Part of a small language model's weights.
Size: 11 layers, width 512, 8 heads of 64 (4 for keys and values), MLP 1728 SwiGLU.
MLP neurons of a small language model. Each row is named by its layer, matrix (down: output weights) and neuron, and shows model dimensions 186-313. Each number is 128 + 24 x the weight over its row's rms, rounded and kept within 0 to 255. Numbers have three digits each. A neuron's up and down rows have the sign that makes its largest values positive.
A block is one neuron, or neurons of one layer that tend to fire together. After each block is what it responds to, as a language model described it from the Wikipedia text at the highest values.

L7.down1068:128109133093127145163124112124154113135107166098141121131111099101134113086133120126162102106118125110153198165119142155108148120119129126130139156121146128119143181121137109131121095126125155147106113129117097146092136090176138103099161147183125124138121102091110167136138131117131101150104162152123150122183121121142118147116106124128144164169131132134188147110137105113095194141123
Responds to: Date-introducing prepositions

L7.down832:135119144136141097133114115145109142150129144109146116118125088109122128173171132162089163098118148107107093131158108096097174119099134128130148150120160118131148099136146162118101175129111140099139131080165147111156112115138175178116147136126141145093098103156129131139138137162120147108150157109113210136126156136115145155123077130095099117135151150116124071098114145146130107170132
Responds to: Compound-closing second element

L4.down639:082130122153128121147146137138136109121105125124144109114124093104099114150147070126120144155154133080133156113134122192125122131098150139140096139140144161161127146121129145106156097116097150127103109143124119156112157139074127103156168164169161147102153135132113155130121060111160146140117117144148148111119151132103109136116141112090122130169162074158105095100157141115138143108169
L4.down1073:139088114136138114087135109103154124119099120105154133143147133128128136095117147057135144108135114114143122158174126142099170111142127174133099143083085140146168161151106127152104142136141141128157139137132126131118116124171139128140165133114112142133093134114111105123115170137117156079138107147128123145141169140098129119100155109092125137160130147131134110088108131190114163107138
L4.down1226:112148112131100115124125177121143101098132141157076129113104128117169144124101186158130124131108135070131130091150104137128113084080122084112122124119154118112099092150125103116167128129163144158155111181107116131129151129142110128097119091126210158138120120112139153112117121127110153138166129153133130123176109154129125142121155106113131124111133128101123097142114116165153123235097
L4.down1291:134087142127119139145138137157177133114077177161109112161103129117107125146116187076129157083123114145149077124168120168098146150112139105162148143132116115117117149138103140099130117135138130117094110158131078135106101123132124123144120162164127126136155127143116127163103102176074146150114154145121139103153120133131080121191091129129145126157121160075155120129113141183167143143121
L4.down1328:140132078177130116125138147150116145148139127126155108130090088145118098119108168146099101112103095121148066132221117139114134126145139127153138129168136108140125154102092145117129131155137123099143114121092142080061163150138168143110124117140135136124114155119134140139136102143142108095138083104110100124120139159097084125161108098110109084173114119102141098134107105123151114079153
L4.down1609:132135195115099106103103104119095154129111112136139139160118119110093146132101099081094126110138136155146117129138154148101117146126145150105079105125141138117162144119144157113119160159116117130126146109139120116138075131092115143085075125127091077137125124194101105140113134106158109140149088169105153134128154109107100120149107134099125157112123168112160133137125139139127119120091
L4.down1695:125103171153203061088091098148141172119139117093119142155110107128107114101108120169111161057149140128115112123096127134102157094156087125134127147148126128168129122125131139088120110148092096118136122116139136141170097108114106132128106128157118129162096147122152109153137115136127131122084145132095131108125151104143115121138130140140142169126103167103133105171158136136135134101134
L4.down1710:118135178143110121138141119120104119157126144145105102107114117147136132135144081129142144181149139110118168140122134110112145110135160146141165107125130089156136134118136117093161143096187133115145134150171144121109160159131117150106104128134080145109106131093115146189139130118113096162096139101164121100132103152130154189117097139107144165097128115152187145149123136131114134155116
Responds to: Temporal/circumstantial prepositions

L7.down1427:087137147141105145155140140100097085135143110130144166093146098120136082125119127107138115130158122139110116156142120132167119132139104140110076114110092108113108149108104112130107080094120111106110157113108115142076109095082129106092109139161137127135082108128153123117161147116124129124160119113132095166076102141136159067117147100152145097140113080112141144142121117072115093150123
Responds to: Decimal vote percentages

L5.down123:136107131198108142129152120093102137105147154112119109089087084136122153117146066118153098094120084136149097130100130146124098137128135111133114148108181147123186145157154152105151157153117129160057110133136156154097118085137118121091130107117106134086088144150153143122104134139119078115142151115131145115155123139091146144149138122161137179150148156103126151113119122117149111087162
L5.down324:160136169133155131148130099129146099179143161164135157120171080114096141142148128120154112095124149119119157122150137124162152144122151090129154119145166146145146124126119172115126144095140097123150125121127110105130107097141109148166142114173149110119127136102108119138161149129120137107136125162100139129123152132114130145121092149089163134103115122148126093121147148154162157160105
L5.down547:134202106128063146158105129113132152146149103177104109150136130105126084153124092135181078136120131085142131110124118118124122137112127119145137109109172125120149170130134136138092103114133117144091070154113123120158139143108095148097106138127104149133144137150106107098168133137139135109129130078144131119130092120094123164089101178058130147125130101140119093149097139131127139110083
L5.down555:162133147090138088114142096105096102163097145139125119126187140177185126073161142120100152135140154090144122133156139118148097164125140136121130108120140118091165143100064102130110111155123155108089109114122129128156165110127113130141140074121134130118141134111112091108112121169134104107132123129165165132099134113103133101168114156141149105148089136134129110136134144101138104127143
L5.down660:118087155079106180114110151111103170166129122110117124098158141134143110109098165121151106136196138101147158113119099092165100129122092139151120120128134142150157126130119162111136145141083165086134120157126103149095141126143132109111091184118150118184104101130144117115094091160128095161101122125149103098117098109186127159133084130121132132097081127082122145123105125142145106212147
L5.down970:177130176122153103135163108122116123122148130174102149098144142129090148116134126142127148155135147113120156138112100139144110166164106144136128085126090147107130106121119167083079092140126166155133136097134144150156152055124124123103151155132157116162133156157138152101160141124105161125119140099144154116147135117137194143140138152146129122074096112154132133098112121165146092130152
L5.down1424:125094134122081129130130141121113120119118138143102119128138101108120137132111117121158132121101168113093101131083165119142085140157085131125136104173105083086132122128118153137133125096114163140099170083155149148149114137110119120134099123144152150098171114124110120162165134131168160122145143127141157113138118134155109135137114131140136111168154127089165106112178116095136156166172
L5.down1501:137135105139116138113097135131130107125086112120094112139109107122126093131150121120120144125111159148059136141132117093113144133137133111102098092119118141131104156156102106119130138103126145179105134099124156122159113142100152196122140103123108156111100134110094132118144139134117150151127149140143154114123138146171112151122091110108082104147141099101119093152153143095138110098138
Responds to: Compound noun heads

L5.down37:158088116124128040162121139132134109136114141133117105170169170146078132122116105148117125076130143142115109095111094126124124121092103128117133171147116227151132138121111135121135127086110130125081122071124111105135110132115148173135099120144106117155174110136112108118141109110126159130139129138132133113104147136146153096140156149120125139109157107103111129148135151143164113208119
L5.down454:106107088152155144122086103154172156137151113104099135112121153157124179055084113116121126124135133080136107103115105165119091132132090140130146103106106131135125144121141114133117145144087112150065120091105115086115133125098135126127104179105140139128131122149118142175091140103121154121126133138133140107094197174141094143135140115155153166147116131113116175168113120131190101195137
L5.down609:138096143127116115132128123129158140106091137106150080127151118167124113139113098144096122086127140162109162137118120169161103147129164146119144132129154141103099138120156082110111156128140140159122122148104146110147119153145119133126139162131155101130147110132135143151162169120099096102115105147037152137147144121131163108157127091117109078126118126122116099097111098134116116123144
L5.down688:112139080123127161145079116125143117097139148139153114146128169152146145110089137129111091129111148106128140075135064131141165110140126147119141112101145139110136153100137147140137103133097069089075109146151169126146096143131137147112130115146076146131144135119161114163126121111143064121101141169155116161147103085163116144126164086144148122143138120125137128192129102100145117182099
L5.down725:112150113123085129081109137122138150080116106095127091125157148160111097182135138115134133089127134131130169130144083090098141103133155121102113109116077112155143181139129127177114092075105128169151136088163129100135105136101100135128144124138104099128090149108137172078110086107136124088170107128139131093109111160137096104187141132131157131154138163148083121133137120119126155161127
L5.down807:175148134135135157168110057132152149124121139123157147150126135149117114118103097145161150139116137141179152140121154148143119107127095145112147138088130136130166166135106139134128116118130122138155110181139092126140108128157181130121138146124146106135165099149113076158153118143141107080124117097098119120076136188099146149139137144125101124202110137119145125147095100136121141115102
L5.down1093:104128183146077110138142149162087124114143096090119114096089162100131155147115159119125112149110141181137130109128158186139139143100120121171084160168101100143100100118133102147139138144101115154146077112149093121124135131101146139125134159135115121144111132096114105103125147123117109107115156121117095172118110096137134105119139147101169142142149157177113147126121120118155112106111
L5.down1415:139147173152116084098151156091104134113138130089076158159118092145103122126150127123136103121112126134110156165112164088122108186143152145181155114130185156130141110086098136132141148116103162155103112144093095121106127138167162134070130134144185078110109207078117113099120161132121114109115146132112099123101120133147117118134165109127155166124136142112135072113166150127118117098148
Responds to: Section boundaries and year prefixes

L7.down1666:112087118153144127146143081122107085150146188143128145120154117146141132109114135105115095133150116136155158126147104123116082159128106108119129154160131178190142141101138124176124140091134113096099124140138126099105168134135118111104152121147108140144170118214140104164140125181154126135138110148143138149137123125136103148120140141109115111103117093085130154119108138128159173159169
Responds to: Before named place or institution

L4.down93:168125148141119120130179125150135131134152091126125124137146116174159108155111159131107159092131121085118138135148136103105114100151115161089159142165123137138162114088077153138107096102140159156130153123160135126125109118102159150143104133104149107117137124142068117134133116136158097138098122127132181128125129115128141079111149108114155106139125134116182102136135165156140117100127
L4.down146:112156131130135093120088131149127138121113056128089125136168120140135105162147148159141121144121119125107133111118116136128119133122131140123096133157149112172118153142122103134133129128120106133082140149136163085121166121146148110133156168115123145131162123111116108128137130109136171116113132131129094143135114151168159143104134096146131164124084079107133111147127147144155225096133
L4.down768:099112114107158143101129122121135108110142159154094140118123112119137126168118155111133133096115133109151113121154158108142099147141128110122167172127137107124197147131086108122118180140116102119123119135168126137156133162105138097112075102063072056124105116121129107114126147127087130091157084136129114111161122175130160140129138110130121128129130122141120169147119138140165105113134
L4.down1351:133116192112154141100113109116114128143096131118086155184125136126105074153133104138104115097115112154150145102131133069164144164105129130118146180184131126122154115114118121130182147105122109143133133129115095167136148072137109130149142108133139167156133148138127136164158130112098150105105117124127154115146101124148086144151147122135138166118156110147115125090122091145139097127113
L4.down1463:127118107148106077132154116163135083164133146099111132135162099166159137104142160144110078095139107087141116093100123131150112146107129127120163117161130119158130164112112162088065088104108106090130157130143138106145135135145149144147134139153115137095130166090158157164128141183111121119135111085144156134133116134129111140132092150123141106146155100171104162152151148141160129084130
L4.down1516:144131094158151134154204177124153131128143132141152146114120143214160160141086102159190130152139111111141150118095134130135154162142133092130119088159143109145099121126118128091130088095120125114148140115114147143136143155123144184138119135080121094114155125115157157114110164129093148129113136150155143116163133121144121124103202072176128158105133145137147098098164180135080112097131
L4.down1552:127083163101085102117158142158139113138126119146120160146133145114138121125108131143096159156152115131135188166112110126134150084104128109115157109108127106110095138124143108139128126105121126120135116146134117157138135110152135155131159112154169115119124144114137103087129112150112149127111181135169180151135102131132066122104101170132120120095133094112125137136178125137107113135114
L4.down1590:131094163142159144096186111104128091156143129125130168124166117141169123171109105131151131106111114122084120100158120136131099140121124135095159142130103106154156151152113119136125072150141092123139131109166079129170172111135133133120146118085134113110150164122105131139111162089127130139133141105132126108124101117145127134125144120110084124128151114093111159175125128175173170130113
Responds to: Second part of terms

L4.down166:130124104098111147113143151142138147123141140114122156172117131162156151126117133122104150149117099169120095115185092120112146118137101129108125139138159150105120148138106083076168114144171115119104154137101135142115119178152135113136088114152130132139136128119134104118109116157122117142108095147135145135102133092131116133135104068087140105123120140118173165137115117108109135131164
L4.down744:098137067141147096092172112123090107097165138138115132128107143136107153124161158104141133138143096113136134144147106096135109177105160119112148146154109128123149090159144142146154121120153147118173125127149135115166122151124160137171126107142082103120135108101153168138113132102112136126111111079110191151147143117107156120107150112132142131152152163093121151128141097144155115147176
L4.down841:134128151156130109132073157098153122139121093134132106104131120118107109100124119127168097120137134123143137102082122171156128082153123135113114164111167166118142125106104079165134120100113106119136097128100110154089149122126079156108125109114090132144120117145117121121121099119139114136141170181117126129164098111094147130132141112101132121136101137132117107137166133156119115154110
L4.down1087:128139118144126146139147121157109106105061107153086141165085134102138139111133123118146118073113149090127078157118110139090117147139169122130128097145140094184136176167131148100147132171137149151126095157132144150184118135161132113167100106098128134115177142101160106101089141111123157142108148125143138096177139120094092116104090138089144180082147130133142134122114088164137110169113
L4.down1462:107151151110088117145133142156131086090117127137134137110135126175139131150151123128074175114105156150163143158154109123095123128134117145144145136142095127142116132135152123116100107135137108150098130158122140145117139131142180168120094146151155118164131124102127118129128165107133124118147120155154109124185119113131118085141139149110121120130113109163098169146118081084133121137094
L4.down1526:117102179169150103112107114155149078096071118107079085131104129080126136130117164144098088117137106148084154128178114142168132109137178140124167132139118131114146134135098137156114134149145098128204132127097147118113106130155120172168156141114115120130144115126106094121129106138137098131131144113135122128153111153113117161105163148126136132155118163138164115143133123141152154134096
L4.down1631:121136147096127106119152135111140070143108143138117115160116163128145140102097155108107134146114103136115144132160117152110114150088141130133121138139123116111173152126113170151108126116100146129103141123106115109156128119139118166184096113118121139124099184093114133122086140129107134151120119071134176133165091107127125128159124144104132125160132136164140099157106147152150098081134
L4.down1670:149144148141131128127126106146172071163119162126125156165099159115134111114169120090130118118143136165153133129151139122107155137134110120089108149122129120118097161132108153116150119156135141110125109132133161116154145086189136159137113145165121125177141148111125161131142116095173120114077159125105149123166147124178136121101107118125130107155134161133125131118081091136140148136154
Responds to: Phrasal verb completions

L5.down16:108145105107091119164122114135159117164101116132144139179142119093129129145155139126101145108112114126139121077167146101155140133133100122113105118151145129113150205151139104135120103124132144129140120141117137169082141216098098114144164159094129130099140177112102095131076093110170154134100121121130103147181154064103162080165121158128098132085127103147059110114109127121159138137072
L5.down40:118105148116147134119141079124126121130101130169141112158148121095150148147176124153095111133155151106109141109149142191133149140122123128118128138101111087133152146154115111147118152115126155112093166129146145099095119170181097113133151197111175109135167107157126135179146117144109094138101122104138086120096111087161115118140127133143159098152146133149110100127099121123150130139110
L5.down281:121119075110135108140103145118116144132138101107090082151118096178112103143138139143143151122131114110118135123116138153124161121137130125131130098089117159134165118117092165164158135095153128124149110108109149129096118143127081140152123141121087105118174140156132141114124076145125133125151092160156166065134127128129138133132133123100123135116121162116128136113053179136123109102143
L5.down349:118096109079143149139143094156095159142158155117138102145122134084134065155098083142162127186125111107121140111116137075112118096143133166144101083138097130105165165127133139116105128138139160139157096110161142125110139160098096155141202154145146124115182126143131145113100149087125101110115094136101107112142144123114160110120141133124121112114151133137128127151114135086094127083108
L5.down666:091174125134147118140099104145134143124149174181175080101146116130134129122133117126143134143121103126135118164120146134113094091143172147104160117154109140126191124126119155134098118086146176074170131170124115106109123136138099199128162113142094156102137163131101141131155158150161122150124116098152131134109124153104098129116140133172152125144117112121114134138096107091146164151128
L5.down748:158139110108160115132078104122141118116126088108129142138129102139161078142089142150131175085191120132140175102149128155165158122142135110163141151143083115117154115100133165107130102104137101104131164118101144101136138154077108164105122140113155153168110123118147122107144111140171084146141126145127123104132103192173116168166090111133108106148155137095160126133076157106108111106115
L5.down1413:059147167118123103124138129137089126136125096100114114116090163113089095127103194133151148083139106136065121132159119135110109111116161129136112101126155109109108117117142142092132111140136121136144090137158135155155110136116125093160144115106127109162110150147116152142145145179165102130147108110131105139135136138123152120118122092119127109100140119078115115096123139121085113092127
L5.down1603:123116085136134156149145117121141130125106126084144126130168107118133131132138105134131117127132050166102111089172159129118102130163099146112145121131125120120110109125119107160126072150098120092119131110141146132114153149116107147157198131162054147118144144086132149131112071116152072138137088115130087141103137139087166162165109132092155141154125185134133111112082170099147114180146
Responds to: Date-introducing "on" and stat slots

L5.down114:112151108124192145116088145093107154100115135153153175161130160116089111136152108157125147134176207152099116158103160159166146115104147142177122130140140105138138128092093129133144106139146129137124141105120136132143104138125123130136113134149112110159215113164089095108131148152130165111134166172148129157137191093145148105150107134112100116100172111124117164113140102112115144090109
L5.down134:123124112119092114126099097148129172141155094082084125136163115123106101134161174121135106107154122143162134080115159131113167170095121079150122133083133133133103134154144112091138100165114159124147116132120125159124125102097118142115165154145149111089099120131119118119077174159119112099111138146156136128098162099095126149118139148138141116144140094191155130151115126124124119143154
L5.down467:104121146123156087137122127126145127106165150095144166100113118101115160144131124120106086159128133172075146149162147116097078121071075128102127113146132094116111128150132085126142088128173112139140149135105097100095125111167097128124135128151134141120154116177109110113071165153134157099153131158117125171152196120140136146153153158137076134116107099148155155147142111157138157086112
L5.down563:135149108097150098101104126113096108086162112157132110152108174119136121133180148132110130124113106161134139091150107093153152125106111124102146137126080126120166124168092110157117121114153094092196112150114148136125150103108121111102084179138115114168137114129122150121153139148113134097128121143157131121089127116100121118144127161132132138133124147139101181111130102144129118130115
L5.down899:155110136159115114164155132139123151157132133133095152149145097142145143145129126090120097133130131125126121123160082120146063137102092123069181154160169136141125169093134101107120119157138151119123120103145125122154164125137132116111128105164191122112097131140085159122133100141102085065150154093158124122139147144081102127141138156140134123122129114095114127130143145136153110166087
L5.down1324:091142151136148094108121146106108104143142114109101152157094124099095176127076164120113113142128156132087121119138117139101089107112100107114162127128146152106130125123139107136161135115189141163170143107064102162109129137129096140137095125089147133147139130118105144147149111147147122106135144092139155138124130139125108150125160145125098143108137100145154123136101151119156115146097
L5.down1336:079129142146105120114139083123110136166122160125106122105138136106147140114108120160077147100072179121125109136133101129121138114095097129126136127116112095135134151153072129163130089115120096122140109117115136165160127123116098127112087138114114114119153167100132141093104114109135134119114127140137152139123137146138167116140093144097097112106127140166081110155130086169163071105134
L5.down1617:101141101119151113124143108087160115177074152149156140118130115111097139179157128144155138138126118125114109152112163075132134113074148154095126108117151107161118152121117119094114113147149140141106140121111106127116114126130103118116128161129125159114151107125123120140127152096150165153098129094121151172134149127134121166152114124129103075101104082164110151150124147187135136148142
Responds to: Phrasal-verb particles

L5.down372:159118086125126121086111122088113090145112069123097140123128143160114094130145145117112122118147102132100182156150133123150080132136149116086116102103129120120175153153084107137119103128118120129178155178135151116131132097153137150128149132168162118139098157142088153112124169083143171100148127122138151155134080111096123103163108121137122117120134120128117132154152130108162125130119
L5.down692:128141093097103131137147106137154096143134121132126098166154165143128090104080117109112082102125135157117099135131155124124169124122094107115135126123111137120140150165123108120125158136190140103132100152176062074119142119108148086145142127141132065141138142102151119098218129124127081131118151160143185120182102141130154146089131143115145144124120127144124158141137129167116192085099
L5.down887:112109113167086126136149079159147123110148119117131104114115121121116138122117076122095113098120159112163097134129176170098093154082104128089089160139123083117160138130090162125171139148134127122133136115122128084144108128192157135138085125141129113098126149126101076107172131126138111120131114134125132157126096094123090130097104102090130122158134077140182142103173136137144101129148
L5.down897:140139134135098124117109138137081096140094119096112094162089132143122104138091074113129101076118119107143147108136100102163128153150166075096114100161123099179110108139135126157144132111124136131112139136144162166144122137123109184156136169125105107162094132149142102118122123162107127128149156118081171128167138131149162144114144194110126102113107163113123128143126111179146130164154
L5.down1327:118117152123093138135078138105110074174108182145105124126102098124114103103180132132098142128105145148157142173155122164137133119106136145080079127149108137108120151088102091128125172078171138096131144122127082151151114116123107122145126146097111116109126173153095154125172112147138147108148110112140132175110098119157159144131098126161127152132130156119099061150141162137130104176133
L5.down1361:120123119121095111108136144119121139100157117144186142115168171130076144148121135171181161103169160149117116131157158154081136137124122142114154132162129148093122200115157131077101123125141154100102141136166109143145094101134154138154127103158144106113126154063154079122113162131148113160125117124152121136131116131104128097123098136121101153121158120175155130146144132126122169106118
L5.down1584:171129145145143134144155163141106142161136147121137155089098142129155147133120153147119157157117159132134150114184128150131119116168093145095117147198182154145095110121122090134119111115148162129172172123094116158102157132167124138077148131161124164160094137138079114113159148119121104077141096130117095129179136110119109153121111126112100130124150092157115103192106168125097152167102
L5.down1695:142146127116163158098141131110089195133119189131126114119134128149135144118118127109097139112129126177121132135137162127139109167113107160105150177123156117176110144119083095119140169128106112120119129158114111092154110107085104119129135148095136147127096090149103107110092120174119146119123126172112114134103127155093143144120126107141114139122117130153153141164151144095133145114159
Responds to: Decimal fraction digits

L4.down222:135120170116105139161141161117108135139132141109125117132157134102177072115131108084139128104150097168126077152142172171125136156138057093086143134116121139110151137114112163117088150134124092134173108117077098111119122179146135127157134164139123117138144154130146102121160143118138115072119159112146160159116129125149112101100128171120134131098142156158131106130103138091124167104155
L4.down232:118085175151112094131144177146097180152094103088092119136119116103181117153149151117121123173143115097152168128123132157128131169119136122177140128140112066119111134149167107086131198117120118121101109135149153082110138116118128119164158129110122085145141104155112111114122146121136125098158131134124146115142174128180120152120140124110111140146120136125119121148110132136128131128123
L4.down276:158127158129108139119150114122127167125094150144139158123119099089104143143145155135109138097148132141072116145122124095120104128161114116158129165070147119128144188146099128156138132156143128088137096179097134113141115116134112130118125126133135122107133129143161133098123134135164156124180049103136137139099107089091115152113105110137126158148124120109104115144113117112078113136146
L4.down305:101141126100084105148103126110119073082117145147175103108112101151114113118111088112102100145118120126116136125120138128122111144183134119110088137132155157103145140136125125140116152101161106180159111116119132093179135150136128133150128159168117123150105107129070121135115134089143091106139139135142116138136145127099115096141109137118150121116130125163120114127178143142142145128128
L4.down436:096138139099123142158148171098142108148132100143104100131162151135133094083132144150088093146112140112118064116126109112163174154124118159138118117195154073096141125125125132124112119134151140094142113148138150113172107181100142098131103166154103114133104132141135122121156101124086146133159095138181126077116158135115131124107129131127120134112077137094172115142122097104148119154148
L4.down541:119125129102146112143146133141088112096139085146077117139075127087105117102088136086156147131132158150164124152154155138108157112075118096104100119095130157152120132130092098122140166123152117145114112103121125118141109109126087136152132159100139100123119165118092112115099077113130165085122176127125167148177123115135134189124192122101122145140119165110099092127084144145116149119099
L4.down1122:143137136141143120128150130119154130086106154133159152091143089133146122148102123117107119122151111169105113128114139138129174150116146110164159111122129147131155126125137117125116153139141111123088164115115095098138138121138105152119168139160111095127088140119102095157141070083176085148142129130122142144109110128097151100107112167124100141153139138183130108163138132111161169156128
L4.down1424:171120155105107117128147123124137159122123155117120127121107115119115132143137138115149107126093111141167147107149130140123152167128126134108179088086145110151141135145139181141154125189132141096148075141091129150085144122104099090144117139120159108167110135085084099156132126103119127090141146163109144165115104079150099119201133162112115162113175126135128091157124158107086136093051
Responds to: Fractional digits after decimal point